Weights of a small transformer language model: rotary positions, 13881 steps.
MLP neurons of a small language model. Each row is named by its layer, matrix (gate and up: input weights; down: output weights) and neuron, and shows model dimensions 128-255. Each number is 500 + 25 x the weight over its row's rms, rounded and kept within 0 to 999. Numbers have three digits each. A neuron's up and down rows have the sign that makes its largest values positive.
After each neuron's rows is what it responds to, as a language model described it from the Wikipedia text at the highest values.

L10.gate590:479462473536452533504498514497505512500469483543550469434494520559482499488515499517510480461461514523534497529510526487515494482501507445535504510478481531528472482512466488480512537528529482499470513523502536494527491470486499494489485523495496509512523499471493517497531452462473516466483498455462496472447504448502520512530488488470525514544506466538493531504472516479494499463486
L10.up590:517496501489504504480450514459493525491506514498511547502561554495507543507502536518501531506532518430549497497536525500540517491470527517527494480487509495497487515507522520454513474513528470506500495521549499505518465480525482514508485484506493495475531531524525489523544518519522494488488531468489509484527466450545518506489542534477476517509544490521455510519472478466499517476509
L10.down590:535544502539492469493528481511504492467499482484482485521504477540516496485498529503483497488558498518464498497446488440486518505472493529496492507417479472468502519510525528513515457503535493462549502507473518507496500528518523498459558452480518528504494525473487514464522490501531508492499542498529507521497523522476492440494476506519508492500477480512472452511538514529459473552475
Rating verbs after a critic's name in Reception sections (rated, gave), and first pieces of split words after a/the (M, p).

L11.gate281:470501436547500541523486510471501566530511518543501528515501476504503466530527505478455444460522500485465488489501483506495495457504493488476495493507495517530467517549521541497435534510500528502526469483528471518519521521486507492450478493488486509504530558525522526469470483491487516495506499499486533461450480531517525488498494475492483482508523517509467497497503450515487496513500
L11.up281:472499532469494476443485531500469497469511530504477466527507525535486524463507524472472439482506524506530510505491528460486510485560462494538474523474520527509481506501495529508495512507457522529528531528494478521467474484505472480496500498511509522488538461493479560511511511500466534512512467502539474509479501538499492521522489540495505557512537503552475531516493466502509525451437
L11.down281:494460525536489502467539489536502511498485501498497519451500508516519525507494477505558510461485491496466513489465476528493403491513496542505476508508491488499530512483470463526526497489496486473494502534483542513472486500488478491520557487524509519478510516521479496523495504542523509540504540538533479473484486497497510511543536476492488436515472508538497464509486507506520474499507
Fires in three groups: mid-word pieces (respon-se, agre-ement), capitalized title word-starts (A Handbook), and newlines ending table, list or score entries.

L10.gate758:427474509517477492535509503502513506483478507463526521536503507477484496473492509462487514489527487520497536479503457497527515510541496494435486504496571507488508470496485512524505457541496519506508471494521487497480518485522505491547508492503533480493512503520445531517505514473495509489500505486476505490514528490501508496504516465492514489466502490515486513478504456506447518500514
L10.up758:518524497550500550477559517534481541525531488454478464482489497466502471517471511488443503505487522495547480498517503520511511495496532516482468506518521492440511531489530548511505492526499531499477496488514517479547490503505467498506512547496502520512518508499457517522546495463513465500480459473489480481474534492494513493484524475461460544508471481505537498525531459478475488489501
L10.down758:478506495483434492538499471461516444480462494526531511496482498518488514475523518489514464482545469523503533481462488509507478494531498509502531514471525532492478493535529490520491505503475476478541503517499495518499511485477480490531475470485528486503538486511525517510498506498491503503475489494530475524505564473493511499496473490489467484495521502541475481495440504493513519508541
Start of Wikipedia section headings and article breaks, such as the "lected" in Selected articles, "==" before Bibliography, and newlines before "= Title =".

L11.gate383:478474436512543475489502497533491470546488485480508462506526444483486482530511501436462540562536472503484531513493500493494484488488518471480525492533486490495488550475510468460475497523525488540501488531484459501527541511476489492456463518489511511467480544517464472485480478456516491523502470474457509487528487491469518459492480498513480494516479463534533505497467470481458446500487
L11.up383:556488492486505496522502504541522476465540523520542520525495519498533446518515470464526511488519503504511517461484510490470482504517524559472481485509518476496467513544539484478461490527518490480473545514525499492516493532544474478528519486488496462479497530467459510480464512507515501505499500491501485473478496546467469498491530490477446518461489512544526470520552501504523513486502
L11.down383:482522507534474510475514540467518440504494474523499505457496500514479487492507524487492482487506488463474481546507490499482480446500509506511493541479523503517502538491499475448513499467512483470540477490500494486458519485504504468475454508517493505537525484488503489515489508500468495465562502548485499486490518479461518507454470493493495509523512535515497522492451502496506496511526
Word-final pieces and function words that complete a fixed multi-token word or phrase, such as outst-anding, bri-ef, Distingu-ished, "earned his", "degree in", "Women's".

L2.gate355:528524530550513500502484533493514505485485543503490507466514536490522501456484514515488473495526495452551487485492524448512506515501508504498499494525456476527471526479499480509479493508508531571493485551515519499481489475482502482434475530526529490549556488496471509494495502504501477496481494512473510503479516476491511482511472500486476537465499482565508472531427474495487481443484
L2.up355:510468542496506510495532497456489528483494493494463496469551532513537520449507496487461451480483513461517496505509523468512533542481567476510509506483498496481497479521505471543491499515507533510463489523496458528537514506513546506467510515492527502491495470465499503480502504502476513518514452524466523500538486481492496522490490434493462526487502500549497517529471524466534474465439
L2.down355:497452518512501526498517486483486512539485482503458481508516510504526506510500530494485501476507477460470538517530534530505483531499513469507506493491484477475505456511528514483486469448519507515443490507493448496518557530502537516487524492489501543464515496503531489488481498497465502520511458525514503505542487477505511501501474466498500533506512518548473507506481526489526477507457
Short vowel-bearing word pieces (o, os, as, op, y) directly after a word's first one or two letters, mostly names, e.g. V-o-iland, B-os-nia, Lepid-op-tera.

L2.gate0:445473500534449487496497497482476495472489534494517502459447507498485462499528496541502531482497456514489498462493527508503479481537459515499476500509486477486485494465509512490518440489554497525510507535525502440500519502494516480497479475515527494536535509483520505473536483475506545455488455481483529499511525531508478475494520502500484532478484469534515459480473486485529503497513
L2.up0:519530477505481531499526495471518451485523464504543505448488519520540483538542467523511485457495465541500477503531537485529495516567478548463521513522538499486485487482496492537488477488513471519579492471497485516487499475455514526469515469509514452522519491504535531507511491478490508503470502526496548478497497524496498482474563510506516513518519470481495495537500534512480524493472
L2.down0:502501516486538493505502479537534445472557482515497505508524540470550517520529470497473453474483513479506491546515475499526462542509532534499547508502523500531540456510504475504508474504484491519520474483504476548522486495475503499505518486527490518480501517494541529526454511484470462541502532486494516547516487470502542515510557465484498488479505521490479540518493511498478524503487
Word pieces in the middle of a word split into several tokens, often after an initial consonant piece, as in B-et-ween, Sm-et-ana, husb-and, F-ut-ure.

L2.gate144:529496479504508485461494485513491475494516504523486511516446499483511500500503488513513515500491475510511460471467497479486490476510533519486487496497516479520519476459581470510538518535520537499507460482491564500504483498519524476484503445494533463503507524481486482526525488483497528474505483501473547481506489498501472511483531514485487520501497501478525520526515467478523472486500
L2.up144:493499458511521470467481530470562491489539519508466521491495507485541482436481496485540506533519471488489474504521461481523513513464505519529456541498471522491534477472506530508486472458491475490504495536470525503528504510513510501511465496508514496461440526492490471487488483485529471504469473507463517531484485527482460492495508497485467504456479459492511436526525461484578506496556
L2.down144:471512507525506501491499506498505509526524511522454459533541524502484427480489465500548518498503458525499552514512502487503498497537483493543519530485465510441486481484510499522457460492508479472532505482527489512533460474557478531486507514513477467462482468508516489463500505480508503495525466506469480504512500526486478477515494485478465528500526517531525475522537506530501487485509
Word-piece continuations right after an initial "g" or "m" piece, especially g+iving, g+ot, g+ave, also m+ic, M+ar, m+ount.

L11.gate639:512525504487499501500446491525497516514496500520472501497477526484521500553505467534486542479523498523519505506549496519463525486471498503465516483470531504543538506517496492535465541502494495501482472490485484495487522516504523463450487523515523489523504497434556475504518485509492500515493488573513525513505523507472526473512483536501516520495468505459532503510506502480533513499473
L11.up639:514522515506486501485511507543525513495523470520489527503482488501526504486437518493492521499486459488489463478518501523523510453503512466526496508526544529549499557484485472556484521500516533528481518467491521481525525453513459517519503532521541514505552489485552437484489505531473463531512499499506506526496518541512529519527500485448490486530483517491484461490452481491515514453525
L11.down639:465504493493488496487462439498499463554516496467490485492487522486481493549492518525496523523511527512484549498519496482473455516503515467503510455477497482500507506493484472468494491516508483489543473514498502520487467492486556512501516503482490498532517449494484493492508499499538513470503506517534502512467475506472484506453540498517518503535527538492475461484514523493508459594482
Words starting time or manner adverbials in biographical or historical narrative, such as by (by April, by taking), shortly thereafter, since, while, upon.

L10.gate179:466507525542523539519535465477481509539464518570498477503503509526508494464503539523533496473573424484499496494516504484488504478508485503476509520480495513495458507498502511484501490480511525538512489486492480498489497522469529472513501485506545529496457524506500488477497505452520463485491520516527499467520536501486506518501540507473493539514520515535484517473458512484481495497488
L10.up179:538495487495481514442480461516473521510545474487464537522489453462483453526483505469522495484498519485550499475461524488556494499503544512463482474465517451501513508564518507504459491516501501501538495510460472528494521511462507493494508468462513513515440515477555486481458497495508507521480484490519504489512472487508496509461522499468551458517499513503502506474487498489491479517488
L10.down179:528531502524584498529500459524490533507433510469493514469531468483500507505562489513467536483513463496531520462526482493497531504535513552529482503483501498497482506471471517503501505493541506516526515499528513499477490491496510504521515524527527491438505506538548496480522479511583491483471521517476504521473499532516522492496513535457517495486491499541450522500473492486529533501479
The preposition by (means or agent, e.g. by beating, by William Caxton), month names in dates (in September 2018), and duration words (for years, next seven months).